Weights of a small GPT-style language model, trained from scratch on English Wikipedia: 6 heads of 32, a variant of Muon for these matrices.
MLP neurons of a small language model. Each row is named by its layer, matrix (up: input weights) and neuron, and shows model dimensions 0-191. Each number is 128 + 24 x the weight over its row's rms, rounded and kept within 0 to 255. Numbers have three digits each.
Before each neuron's rows, "fires on" lists the tokens most often at its 100 highest values on Wikipedia text that the model never trained on.

fires on: ":", "é", "ody", "el", "ome", "ver"
L3.up706:132059151134152157123103117146134120144160092145100132127150157138162124146113098082110141101098110078130150111118134067146152071149144137128117146153118117092134181117118148130137098156132144146115110129124145144137126148113110121120104155144121142128146177089123102090163127124121126096102138120144158167100125135156137110114121129144104148149115138104106080062129126128154139122145106127104089161112185171122110087118109109134140126126164128145135102130150152092172161123129095106184139161138122121124062116122172119116104083132150106104097135129118130158121130139120094142

fires on: "es", "ing", "ates", "e", "ve", "ate"
L4.up674:101117121146166115132111132113165116097174124161134129175134165143105176106144123115106104154079131111105113102117137162125106115133130134139133171111124126093104116153139086091156105136124075139124138146135136133124117156148126099119120175097160127100118100101146115145157142095136172111159119108127124150127160144102112110131167131155089182139142140136092131094111156086153103138168132100104105118119139097074149151128159140132113113087137168085096131146120091100114128119126108085152115140166123131140129162186175120092105118100147139146108138099120147113116134119088137082

fires on: "r", " tr", " Br", " Dr", " br", " cr"
L5.up859:104154120098087129148104154161148137106112130163116141117124190133124120111111184146100145136164155112165110109148163121126162133082123143101116114076156136099101118150130154146142104151132164142125138106096189083104117096079130123123174109113128130177137113134141167172106074159105143095146088091146120098148168127134139068163154159107130140144101108118151132112140120117139157123155119162126125162162138103120119119157113129106107123111132148120121100128097101133129113152135132109110128093105138116123142082123113102153144153091140119170156102172145113140128127105101111106

fires on: "ated", "il", "ided", "ates", "ack"
L4.up46:151127115087116122138093133102109129097154130153150141188169122126087106118117159112157158122134134122134133141115182147100140138099134141090084149130157133136094138116130117127123127082132109138135089141162115140130127205095114127144177139167128142155138108111086116135150073100129137100167124126144156088114117115087125137132145145124101144115134083160138147132128125133110098097148147147144085130109141150120089147135151119154117190111089117141117144105110128102105120146121090116130147124100113125117150071171110130125164140168105112151125151096190140104155088141139137098

fires on: "y", "k", " Y", "-y", "j", "Y"
L3.up980:101148166103123103120176118151105131152129122134108106100098122124115068129169130098113110121098105116110154121112121132131140112132106127094164131146110139149154151107149147105092163083114120158134139152129133124152142141167149149159120128097123143114095093104104077163181116087128127141132113110127135085119117101115139153151142168103113119121116100140136150136144167149133092102133149150072131085151110150144091166089115127131139160110116138159098150128151101132080154126138098155105123092110092179108148152135127144141098172152140102166145108126181150118072159135112140116

fires on: "ac", "or", "–", " fact", "ab", "at"
L4.up378:094105149134160134109108148152086141129121126135101116104127067137125138124134120138087119112123150098103139151147177109086087086126093134118144111139142102124129149125106134152126117091078130141138161112073123153136136078137104114145107110118113173087174146105118124172149099145132121138117144157092072144139117080111109154096140125131121120126121113163151122121146091139119113158169086146147130109173106140170163118149145121094123141117179162086129167124130128134132125096110121145133122099120127124110097174169114139113149111132139143138107176095164072135129095107155128139

fires on: "m", "p", "f", "t", "aw", "als"
L4.up308:146111147152115177117122095126167100151131104136117172132147120105119143091125125164146136099134104130150143135157137108117085115112108086122107150150081152085160118109153106112122159075153137176115178091131103114128152135168117088127173131135099091106110153130095157130134115134123155131090102132136118123100141141128133130118114129170154160137136109146160147144127130117078098122130179140114141139154147085125091124133134181136147125119129114109138154138125085126185152132129096150191171169159142122144139110109115119135103134116165145156104113093148120096125119128143104186

fires on: "it", "ic", "est", " stand", "at", "reen"
L3.up134:126109124146148124116178150154109141109113124114152172118129122129096097125120078135151104164146123135102134094152153137076118141102089190106162147120128113142171109139097112105122141161089108088119131124127149116158112127097163134128114153136138149087125115175111112147142143115119156127154177145126166110178141087059140148121127143127123135133091107122112147085166125121136132153127123108142116123153128150115180158121128104122147115104137110114107155134120107096123124110165146115134106106107106171120192113127126117137180147142181098155130134143142173109186107136143125098

fires on: "es", "ie", "el", "ce", "ing", "s"
L3.up1069:104111132091172177123166106155109150105145091139083122155131102146151140109098109141147093115153147090131108150092125184161091133112139123130170171116119156124113153100145139109152126097145129137105148154101095162133167153141113124143140112128130069118117081069143100122133104100130093138144130127130140125120130106146069139104131135128116162138179164157112135152137162111119068111153113157112113116097128091107129122156188110113105107119109148125152172115151154162173128140140162149156127098153151140138125133147122152133114087158130116149137103108135113092123127104123137120

fires on: "ol", " |", "ix", "us", "aster", "ur"
L5.up340:159151135124168122120157121102084119130131146148083107163107103092141092122145094128100105154165118144127123120144124147105125114134114132113150152153122154133133110112120097123147160136108166171141108158138130128115117137144155121054129160124138147125155122111160143135137083158173103124113123128137122130146136128149141092053151162140150088087091069150106134132119128130072156139134106155123166172182153111086109135078131134062120118078119117107087122128136151120148130156132105128162124149140135164137135142102086119149142125108138149122153133111113169120142120146124136099

fires on: "ow", "ion", "e", "ience", "ol", "ri"
L3.up381:128151137159122111124148107137130158101177114143114134150135133115091107089135149114102144123148160146140189142094150120171103148112100127126144125140091095156096137122077124192141150136115163162121118125175159152136099127102175112122061105062089152123119127107135127181164115141074124160139160097161108140161133096129108134107145124124124125114150127125166141117117140109136124097127124108128094147154122127164134134095089128140144156120135110125111121117101130128118121121133126126097151099177118158105154152141136097153187132103141100108121166116110131135113143070143133100

fires on: "'", "p", "a", "ra", "er", "–"
L5.up76:118112166134149111119167115185156130093134156168133114176156092136097112096131154146137142172118110137117182153150134063107129105094096164100128166133150108138092149095168140145104124113138136061119135121116111105128148162114155150123115095142159165149132141097129148124119154123128102156153187145139118090117101128135126115124139119147125135146152138167127117117137127155098087137094136145156095096148141105132096157136112123119109148144131111142124142127086181087117142092102116175121135125100137122175120132130103179098119118123108135122120097129123179134093148160138115106

fires on: "il", "ur", "el", "ic", "-", "or"
L4.up136:142149176145068133117121144072087159147115148125092165123114131134146136125151078145165156114153125096122123136110094112094112109119169127111149136140160146132089112118121140103126091083132169109127135088129127150120131099126146166139134181119103185080172147128100142106147128143129126118100129153113088123150099138094130138132125139145101143148135128102136103168123160142121116104146126141103141156076102125119072115113098156154177137136151115133103119130119083166129123115131126121154115135108091134139121118108182125095136127105115121136096111115178118113139130135204156123

fires on: "er", "ay", "ran"
L4.up491:189116144102150121129161104176111133128117137171143078170108132088115146074148134084118101151161098126145165144109127121081123104138119133123118099118125147144105127157100138110152124098119120135133130140155126116151087121159119112104168179156088113095092137132121092126112103099091115140128125142153096112145104185078112098132115090141107102149145118141157100110125129158111099152154077140111126149095144118090138123141105135096148121130123134139172136110148145178180131120151124112157078122135154169100128129120146144121111137170111104146145102144131147108132120126118084090

fires on: "im", "am", "ash", "ox", " film"
L3.up915:177118113105154106112158141146131147130142109135159127136110125086128114161172124103091138111181124115067107142130155142127115135113116127131146124155114132118146118115085120146100150123150163175105139138135153118102113155126125164110159178084123134133166161123129166143094150148156124100152093118121153140129144155110088110139121122094137172125127131141144177087124129141119120118099114140098135158110117147185122129091141144109100155158150125152108069165103116134107172083092104163134091124058159123156131139132114131129140149124149127101129093167145135101104132097114175134

fires on: " at", "ed", "ing", "ans", "ached", "ason"
L3.up840:144116082139145123104156133116107133079139173154110143164153152081125117189115204163142113142151133112119095155135099133125095135123105170106136116143195111127138127153154133097106127118103129139140181131137127110149132139121138143121146139119135185088157134135146142139139118122124119123097138131115087130134179130085112115101161143153135118104144129133122150114123162191135126156135107119161136108146145127153109101118116176118118153104117123154143098180176164123111133136148070121093120113090113105104111123147137149124132120142145147114186129154125129113109108117123180091

fires on: "ect", " Ch", " ch", "ate"
L3.up451:065158105157134103130104148097124110100101109133139114106100125136105139119101098103091142146134166137157126103156106121155150078147097119148133124107161146121094096108084131136127137141100131124136122088121145112122109144147136133154128114084153113133146067108096173156125124130080142134113136112130122107136117113085158138119121111157169140111097119120145158142110120129087105118122094068122154134135104142164135126119137115134136078145116176172101169157125141142116134122073128157111086107095120090094119124140141118089105127125139128132116096169121140161136135126172061083

fires on: "ad", "ar", "am", "un", "rop", "ri"
L4.up462:130106133118117106148143117143112115075151165095132153130141112164120129133163109129166122104161135117116132134145109161154111093104119088119080147128084102151157116089133109135128092100116143159113175137132167086121119110092125133165175157115136142137151107126094154139158106158108150102135133129110134125166123164151130144153134152098109140107187131138093147152104121115087132161141141136158113116139161119164102099130120120135107166088200139127092103144151172142175156138108114155128142117147166120115155157148114098106147134109137130133104075129130171093127143141111082149

fires on: "\n\n", " (", ",", ")\n\n", ".\n\n", " on"
L4.up692:169135120136159148144165107090168111098126103111144166134127103112105082186139168095169103141127070129131110117147108104128122154146166115085118094140134094165137117102101127129114115136131077150136122142130126114151087126107114138114109129140142125120157136104137154131143154096152136168112122092124123146141164096090127125119123131117087140106119102107125117132112168130145091102114190139145150146146125120124131143126122138120158069105128138078127168195114117113152144105147101110122102152113132158132070162144102123118111095145129110104133174161152091111133100100120111167

fires on: "b", "m", "ant", "p", "aj", "k"
L5.up381:154160120147139131096137107121108095140170128175154151106177104102133104126135137137127121135164110138085144178098118136139104095101124094075147122135103135158124113153117102084141157123086087150089150102154142132086147108135164104155168146125086139104081154101118099124172130133122154149145112116114146073076116113092139117179104131132135167125141115151123126094118160165099139145157178118158117121138124133139123122063131159124126158122127122141104117110125160160168148113167147139129134137126147128135142136084126100127159117160139114131109102104112140103130144104127166095

fires on: " al", "m", "un", "U", "al", "."
L4.up141:145067122086195094081141096158146118124121101127152112158112161121129098138116141128153144101143155132102130166094103090112161103119128138145150177134114115135141146124111135150106106122107128129090122172112119097196091085106171081125145116111185113121156107113156150151142122094130096120111126094105101136128195155142120148132115142108122087117092101136155142126131122084130158138098083118133116117077163163095120135149138112115130140134134137113142116123101129129115136134124125128129119153118096137132124110112130124119119078177163109157163155101134117151104154097139125143

fires on: " fl", " Fl", " infl", "fl", "ir"
L3.up877:114121143113152139120140150147111128104133112147110088118111143154132112152114095168155177068108150166115166200118137120122146116135120164090115118127126132092097132137160129128141162120135152113132133116103137156142109138092140128113104077116139150162117101100118111090148117155129125136150160103102127138135133109155129144187082132123115159134123142157138110103115124123111137117132093106128122115157150119181096154191141136172149130142134144111131126143111126124098116107130122107161103116071158151088129097163137116129193171086113135122137094158169136120084166133083117155

fires on: " ex", " cons", " Ex", " Des", "ex", " Or"
L4.up275:180102125127151125130148116114147150131135087162146145162152137133129146161155163152132094125106125138076139123171126144123128145133134129107117155145080130149146120149136149161109144109158133127153128159123103144133107122103077131113085159148137142104136132150132122151079108069099112079109122131082138118127143130135145126100170152163126159078087128112137178108095180094080106125120138134137128173103133111093102118133114127109114097113094133133147099125132118077113092170153095140152103126121103137111164079149132132111096154123119156114137150118100161153148156147073124121

fires on: "w", "p", "est", "st", "ent", "200"
L3.up1082:107142135143107189151116147157088128112077143145164105139119124129122132099144152115157134154122177115140137106164126084118151153080094102127162137135145114155123115129124142136160155125136144122093154111088165106127128083123153135138158112114117182138099090125124137128135130118126132148130122174161160116183102095108189154141145163121133170151153099121138130118089135151140133148146178099090110102118142117133108099157096129124152124123089090144120091110097150153127126148105097122129112164097121155125172117156113117116131126121173173127144140072094162128105152108129109118

fires on: "h", "ra", "y", "ach", "eal"
L5.up505:154104184112170114118128132111119119083170123148120084132175135117145124127137120129100109114137100125167126166089152142159111112079133136113115123145136119101121140116117170134087132133084142107162117091113094154158143121101159127136121154131099147158132118132094152121101184123133104108105142070136109156132152125167120109149141108132142117136120126140163118113118159134087157079164117137155133119094136149171062154109101158138104109138153139155151136136194107139141162128124125121144135125136103160141096153169115146139114089141117146094159105126099131144110102096090175141

fires on: " |", ":", "."
L4.up748:087164106135127142142094086117102124141139117140155151137138103137135113146182137104126141161126102125099110143071131116133176159152116119158143128145146163130089151139111114107129115118112119108148128107145097164148141114134128141111153164076173139131140128138121135133150114153136128101111142087107160136119106179122141121134132154121166121132069109174053144135140080137135130089106102146107094131131174161146133090135099131158126134144142144058083151075110104131099162148107145136187131097150145148137112144147151102129125096144159132142133145101110112130126153137131093134

fires on: "y", "m", "e", "j", " Angel"
L5.up74:112130142112137095076137099114140093112128094137105094123161148165135128113112141130137139087156116105148134158083124128131128159100122118092138158097119101152182120086131091106111164133164148134162138155170169107146159162148157142100141119119133135107116134112118172135123108133107131141145125072149112138136128122157153109145130175178150124167117114125123108160108112096199135111159180159079162102119135165157132142115073183137103147110130105126129128146122126131117118127117143119090123050144121143131115136149103115132153141131132151163148122156138161131145120121124102140

fires on: "a", "–", "ra", "ove", "rol"
L4.up824:140120162103144123087111089129147114094157170134155147113112134121087150096142154119114109113128154169107084158120124113125137146125111110137139162176139124133096152104147165152148132163185145093150176098165132088100166143130146148102131148121133149104142134119134130121115107108140118134088114102161127110160147134116131121120128129130110160115140085140105111137158093083144166145091099139171132116154072136143136135140160139137095102124129109149102149097067143141091145137124113163101108138140115150135134143150112112079135106175130110131159112133039130142112127136159106107

fires on: "m", "ert", "a", "et", "y"
L4.up959:121135132108170147086109135123138135099099110152116147110105126118081125163118076136144143119164119164097114127137163097113104156113138113108118106124098130146130109123146137176114118146145117110125134152144154158095136115118122129179113115142079098138186122093153143120151153172126122118144136168167161092110130171104098140064113136102161124103087106106136152149131138144122143114127111142124113140146147168149109156136073163149120052124087113102123119104104140131151164149142143177162095114124097110156104137157130140115087133133120162130133148134147138142120122111148178165

fires on: "an", "ans", "ason", "her", "e"
L3.up548:181098140115107157147194134120135152120122136172107117119138142089166089109067141101178138119143121092178141110170137145139104110152172153085164144106145119107132151103145150125134155151085091143125126100093118066117102131092120165100128123158149130088108102166121117154139100141094166123154137130107129142122167105095113133134110165126165126131141126131102154143166158142147087105144133074168128086162164150139145151116102157109138110120123115150133111118128106143110091146133122130136130113130128152108114142126113125123114128137116158138160101144086132110116135140161165115

fires on: "an", "ag", "am", "end", "ect"
L5.up1113:050091113072128109097150125101108162122105122139139120087151086120150157137093131096134087127172131126133128113183134092144121096122136140149170132144100099147120143147113100118107107089123132105090100142106107149121109103070138141088141148135105159106124131092138130093144163157153146146101139136098146124108142075152102154114134158149136157115115145127118154120135093132142142127085152150134100106128134134129103122161137131141163120120159119120163110144145139153091108162094159149096122112130146102083112141168118120153083155096098102160170121149150113118156128116127093128

fires on: "am", " S", "it", "im", "at", "=="
L5.up302:122092157096132159089097154186140140115121140091168112115100086090100125135107132123092170126182116122118153118119174101113131100134114118122123085130140129103116091123115095136129122152110122137108124081112157151187107139123145143123106136121069117127183165086142147142164163130142105103137133114119146098112105163069093119133131144090090123109137166136123129151183147106072109093120150166130100124112111170125117080089126134115125136143135110147137131123121132170117124096122136123138148126119111088124131134114101117135144114128133085158109127122147163096137114092105104143

fires on: "im", "an", " am", "han", "ag", "eh"
L3.up1001:138100051100146100109129126108149130121155097122116146168146089142137146146092136085107134137161077118130119119099144098117110154134147130124139150104136111115113131091124129116158105078080120117116124135120087128093096123142116112072141168119108150111124147132136131134077106128162148139129132102112139117097113067083131135110106154148149115177123136136120154103133090123117070167135126134119147129154145135100168133119120167081135158136108124148105161120145126105141114187102151118142100102118156098128135126134087135133130123131146113126168086110130107109192158147155096098

fires on: " K", "k", "ik"
L5.up1102:149123119123165083103104126123100138146147140112134098130139106130118124123154128136152149175178142141118168104134062093141142098120134116136121133142104106148165117089108133117102124128118129132149108128135094112095145123106153149163152152096124144181131106131123122095115158141117102123107091119174084125135045131121111093117108092130131136109141144129152151160183185173143139106163116112116143109153133156121172105169133152152154138146109133155165141141115147133110170114150097122129072133165065116127136116119142136119152139113159106134104117114136088161128105153130143087

fires on: " |", "ate", "ace", ":", "res"
L5.up984:101135122101124147164129119131104151112140121145109115128087140164127097114143150166119140159099138113158143108093108111116119109163105156143115136108131123158086123134124103133112113096177147166099114152146176129125151134082122143111152135117152131097106117095110122088159139089120135114099165127115175098132113130109145115127109166168118155103079109162120091127128135116057127134137134120109164148155107139166124105122108108167106106125135178070119167104147140122115109135123137114145126097110116127116155125165119120152089130184167141137110093116132196115183118132133122083

fires on: "s", "ers", "ons", "ents", "ists", "es"
L5.up565:147161125118117120140109115110104107130097093154086132155145114154065113121144133135133114139148162101116128125143134142127114128159120132159141071110098157141127144079179140128118122182146143129134074134122118086144125150165163119097121099141162118092109121167121163120142126083105128136147101142104148120065095097132101129107079070109192166132145127130130132159134114177144150083130131169118152082109096142094128128137099146149139150129143117124130116088140126148096168134135120137140124074137146125143107129159101116105139117180124143162136125143142118091150138150137124135

fires on: " K", " k", "k", " ag"
L4.up903:110125090085144160125087063146135140139157104168108106133134172136133139094094091132118169125138142131137122106132129100143136122119127090119140132116125118095160096125153145153136121115131102139134087104099094109111095111120124147154152151135117127185102152124113096120133136107127128118082115119118075104133087106133100068070147108118124114158141139140166140146130150106118104123132120143121140128119113173079139112147114188118122100132130174147173147110151188131142159155140120135108077135166083141117152137134125137123137143154147128103110113135099131136140066076144148115

fires on: "ri", "ran", "a", "ra", "ad", "r"
L4.up1030:155114148107121173129131130108126132127154117140089130157159141191152126121112164118137133116131139115126130121167119160132106112138159178135102132114109087101155156116130141123138162180116110130152118136141116080117119087104160171125127130082106124169123107166143156115093119153117140137120117123128125126154137126137169163123086167093142124082120135161088125123183122129131132117158128118202151124118163127158131098109107103146082154123179159147097172134108129105165112121126120134102145093135091117112089125170132122112160130153109088137100149141182123125151143152159114111

fires on: " Br", " Gr", " br", " mi"
L3.up485:110116106082149111147119150119132159118132107116117149123142151100091139122141170157113121155141101114130159160171127124121103157071146090129152167083126129111145097119141169154134119159143119176152154107113136146141118125097141085165166104129090193122168092137165162143140122123109139159095135089152166121137111121143106092090174166105138104143103136157152122084116091123102119124121139107140142156166150113093115131109104126161120155111140173098129109140103089129094076117136130108115101144115117113175140118143101111140135140144142124136098122132109134170098112158095126128

fires on: "il", "ar", "E", "B", "el", "is"
L5.up1104:124146125175129173131129110159156151112113132152083150145150158133177065121131142138134148084146118087118133143129124138159114099124135146119118090154192117094147112167144108162139108112141116134114082149137113108076102124054119156145126163105109187110156075151093129150141159132152120126143126107120140141109180157132122149170150176129094123132141141140119152162134138120136120110164124120131133173086165114115127109164114137142122109110157124116141129134159126117105125121106132132136130144126074114120148108141107154144167108116085118148142144101158107098139111170148144105

fires on: "y", "est", " career", "ent", "st"
L5.up544:087146111147139166120094107122095155123105113172171084114101126149105153135134134103114133130105122128144135102183120109130106121123129132121113160122141091160124126106159125129110122123106152149133116117087150130097121090104140159185144097121165131129167117155116111107110141131131086067110130155199102121172091132096120118127156156164125124113127131089138127146109156116155156095141158135074158141090105125133214084138115123128140096106090131129132136106130136161134165128110128159144122121133127111122150160147139105129132104128128125093110125150067129145098091129094152122

fires on: "b", "r", "ach", "h", "or", "our"
L4.up990:150137160095141154090133090111121083115142111174117124163145155078113118120089132153080100114138094128087101142108135113136145148106149126117110103160109124111094096119116097143138127117132152177143128139127109093117113149149098116107144170133113099135151139156137195162085112127135137145132136126122136121115182114127131157172094147143138157139111140148156115078123101112107157143125106137114127135121090117106133140147137131162100127163120119169135177159142128111141143129135098108119109088124113136142074147129140155145065111155178120088124135154130114144063106106077142118

fires on: ".\n\n", " (", "ever", "kn", "oph", " such"
L4.up602:166150148118137134118124163135136161100175098131148119116111140108085175130105136099139120135117130106119144137115160139143119165110147112163122106146151130115114093145135151141083098147118112134127159152146152141128054132131133100170129182118132142142121106127151137126150120144139144117117177068082165159120104140145122104121203125202144140141123137142184125122099168148108100128123132083186116119089132097143164149163127156141121139120092128139131100152132137118154122134108154145105181153098140176113134132118140109096137149131116135119127113155125137140141130077120157119

fires on: " f", "it", "ol", "et", "ert", "or"
L5.up256:178152131116103136110158125102098157138157187129121145181134120097153104144141141110131152118122178121194095116125155150122134086092114153106158110120120170101125131102132163145112135148123099126152170121117098143093127131132134170109183139126102143120152132128140167146104090131112117172138107108160101125110111142110132148116068156136149106118136105090110166117095144152114112124103134134122146150137141121104144106125143174156136111163112113108140128127091128109131144118136135134175129164172061129159069134160145151107145111109119141104115131130128073173124137116116155115

fires on: " (", ".\n\n", ")"
L3.up20:126163118126133155110139122093106115104162096109131126149135140157169137106115122115156104139145080143161144127105105139157094125105117120139085125121131153158139136118117160100139107138113086125150145126124119132091129113154102124118124101116119105142118154139152142153148120116095106163089144128139168160148102125133113099174165114172120166145118173128133122169085124151134060136166165125140133134124140097148143106076126152127114145132073132091139126160171120142170135148098119143140169147114068188170122143159136132105112132078098112127137113183089120131158097116129147131

fires on: "il", "ver", "el", "z", " rem"
L3.up678:170104153117110149110126151149107085140133141148178162109142116144108128140110139073090130070106111106133163155087114146102138135124137148127119156139150165143096104106104089113177131133128132138118098149142159152123131148098130094123105140128113123123104135108145134099155107143118134130096143134138111165087097112146143163105105153070120129132114146152167136083084103105185111118105100148162122153118121163117086091091111089121163135103139093111111152125108145123132160104142158085129112154115197095137133147143156116110108133091107126115106130110161171137148121131154144111

fires on: "ey", "av", "ly", "ay", "id", "ar"
L3.up1071:138109115084132135136156131139106128133151122152108142177118158128132125090165118117085119144192128106090154145133149164119090108109135117131142120102118125153155129144153125116138171145142115155119085123164169129118131124119158107128117162136144107132115161117115075136086087106101148148127140177122114163124112126116146125103094138135148164180133127136149103110115138135104115158117130119103080114160190103129128154158130106112119159149113120096143146120121161187138180097134183079172149103087089149137156121155158105109103134164149130098131106132163113116106136129150126112

fires on: "ia", "ic", "and", "ine", "ore", "h"
L4.up500:147138128129116129122157171109137166086097100140131143154125126121139128117100094125129129126138134159066112116124135162114120125122112121151098075125094113185100126091112140101109156121098138113089144116121120122138153106107138172147155138151136098205124121172143127090113142131152142153168138126151150170121134146141119141133095137121065183142140118127140141124089131140123154110121134113108135141119155073151137143149075125136151104159109119081115152088132123182168151139115164105113130116126128139115076099121135108158155099136111068134109136098154164106125154127153120142

fires on: "ia", "ain", "ak", "ag", "and", "ac"
L4.up435:149137115100121157105138106148126121107170106126126155118119111113119072148154132116136120081147116125069122138131128124117100146145100129158089075119108162141087072109149139157134153095089111133126178097128096108141097122117147131133144140103137148156135118135086156138160130091124159150146094104154119141159171102133123113110116136138137132118125141154154111106090110152123124150118134130139107129162148112122122147131145120149146082160153159075074069138133131174136170078095120114136166112114130144164116113180144172123120133103145136105091140104132154114156090095159129152

fires on: "am", "im", "em", "ath", "rom", "il"
L5.up655:141135091121113132119133173163133103154135134094146121163140116121121162104139110146121168146167136134150110138103120094148071139090118142143107106101116084159140106162166110171112146100095122150143126114125176095069107130125177120125156098140122143129166152123125163146121140151167113108115144125115150080128116139096116138159171128124134119090153109148150161165112162120095110106124127140165140124147174150143123137156113135135128122102163169102129128133140166111126151151106111091144122136158109102108150136114100093111137179076149065116076126158108140103150133114108141141

fires on: "ated", "ed", "ied", "ates", "ating"
L4.up949:172116124116129080124087144123135143100117114117128134142153092097154102186093126113133134122109107166145138144107207106140121130123114158135112110134106120145095138148134114113130124125080179100092125168155108097125121175132139130125127080110149157165188097085148152134165107129170094108099146138100152123104114101115092126113110126115120133104109162116128135117131144145107166152148118086164079105112156136141115130161137124101147122160091127122151069122088105110104113099134159151121074109097117135135119129153116149125143142130133114186134106137162121129123141120145112151

fires on: " |", "re", "y", " York", "ix", "are"
L5.up427:120101164142143090122185121136108153124121145136124105172117135139110098172131138150121159140122118110084126147109106138140154123152128109119159142141089113151120153100122115146134117123144196170148106136096163137145098105103113136112138135139117133099121131128123129091176111142153161126084124120158123134153098098157127125098155093157131114150119095126105121147102123126147142096145125154129132153109135104121178105133096120155151149130109086174107113134102112096145134149095120176215101119153128140125123108116125161135114147099122136189118145100084146103096197140111116168

fires on: "m", "om", "y", " sur", "ol", "ar"
L5.up483:161163143124101127124121168113139164113103139174095121097136139126147158170167094145153101138121120087115126096127136138144100144104154129116112125069107121132153087160139117140096167117154149152165080120124144131106124102156127137121127132080137123139149098136132098147098105183153158095132141170143136113085144132118123131187130153118176147122090144087102144197126138124083105118121106136106116151079139151097167144142086153154118111116142117160141120090086121142102108123102147120129063119121127123147133112140133142128119124148113145122157133131128094125084137141097101118

fires on: "-", " exp", "b", "k", "pp", "u"
L4.up647:099171100123110122097121107119116164102124115164134149102115131106126136138110185132110165113087114132092124139109117136169142160100128094135138173139143152131146128125130097161149130113149156132124132171144140107154120148109136088164178133129114117117125126135147155124164100110118128108099120131131137148103147135110164086137134130128158140153142117146072158103185125149099149148124141123162113154116109111104106134168131089144102138118156111135115137141149132146081108094122083092089118075134125142129195117133182104116091079185149161135165137129118118142086123137098166134

fires on: " j", " ", "r", " (", " r", " on"
L5.up132:160169102097127120136137087124104155121098110108149080135103128109123143109119187106102113168136109137132143086122114104123074117157116092101132095103123099167121139118158108093163109140093081106089155119088163144087107113116136144160159134115119137132104126131164141163118129146128142170081102101108134179146137129120104139152155135141144134130140099132137161116088086137097127094137146138165117130093154153144150162138087117122116091127112139139195134163119093103136109145148114159134141117120131167086123165130124120140080109137147126079132146127126150118119151096114142108

fires on: " to", " through", "ur", " due", "ers", "ral"
L3.up503:177191136119164107101107145129133167131132128125111127081144093142101146126088084129093116159140142113137135153169135088099127155131146073113117151133083121146113099108144128127118122112156126091177119110124157154120142114114129132105125115142115124160143124107109118159115135178122131138113140160107112150153172126151117150149162158148111129112101094147176153127112107116145131096172126152144128125123146121087087113098103108146152099126106133129127167146149154147125138105141121076134109116132098082128144134121112167134191135185132138120104148139144192127178096122167109115

fires on: " se", " fl", "iew", " Fl", " infl", " desc"
L3.up916:109116118126115122105147115104112137125107145132161109074112099143161117150094111151129166082151115095148152121141137146148124129201133109102075098140138129088120121138106117120102150134128181120112150081126136150103113137110149123100084110096118154154134141121118143130131133177178123132086172123132120110128143101174112135160121137105095181149128145136093158085120100113122090067135102125184149105132154137154120119146118092126148108166122102118147138110148140122097105121155160117129111105133124159100121082147146110127117101113085096129131184127148156145125134094101135155

fires on: "s", "es", "ing"
L4.up103:126126144122115107133110175131137122137140114145117130171149160135088138100145142114112101121134096127136098164109157132145118105124155123121142103088107116144138134075125131117142095136145114144166171148152093153134136109107148118147129109100154162115109161170117119174138120109168130156129130117138121109127079109113142143098157105121163130106085121180142128120139112148108142102169120137187134110154119118094136101135147155119107129096146112094092141064128152115149130123146155157168142113105145100143117140194111153113170105129105104190175131144114133073174114156167112105

fires on: ".\n\n", " (", "\n\n", "lection", "ore", " song"
L3.up228:153195099074106138106151125132125145105086073153188103131125103121143086159174139133126118156129081142131109158124085117126122127127106126140143103111081116169122117086131161089078153119137134147125114152110107098139141137113139156141116092084167095128111148106159169094140148125110119137141114112146154109113154159129141112112086175116118100110114151112116116178119134120146144121144139138121108146101161134146147146127120178137123128122106108137129106152156163104144128131121123154139100147123131168136130116154144124099134105096149114164165115123121170129193130123082115170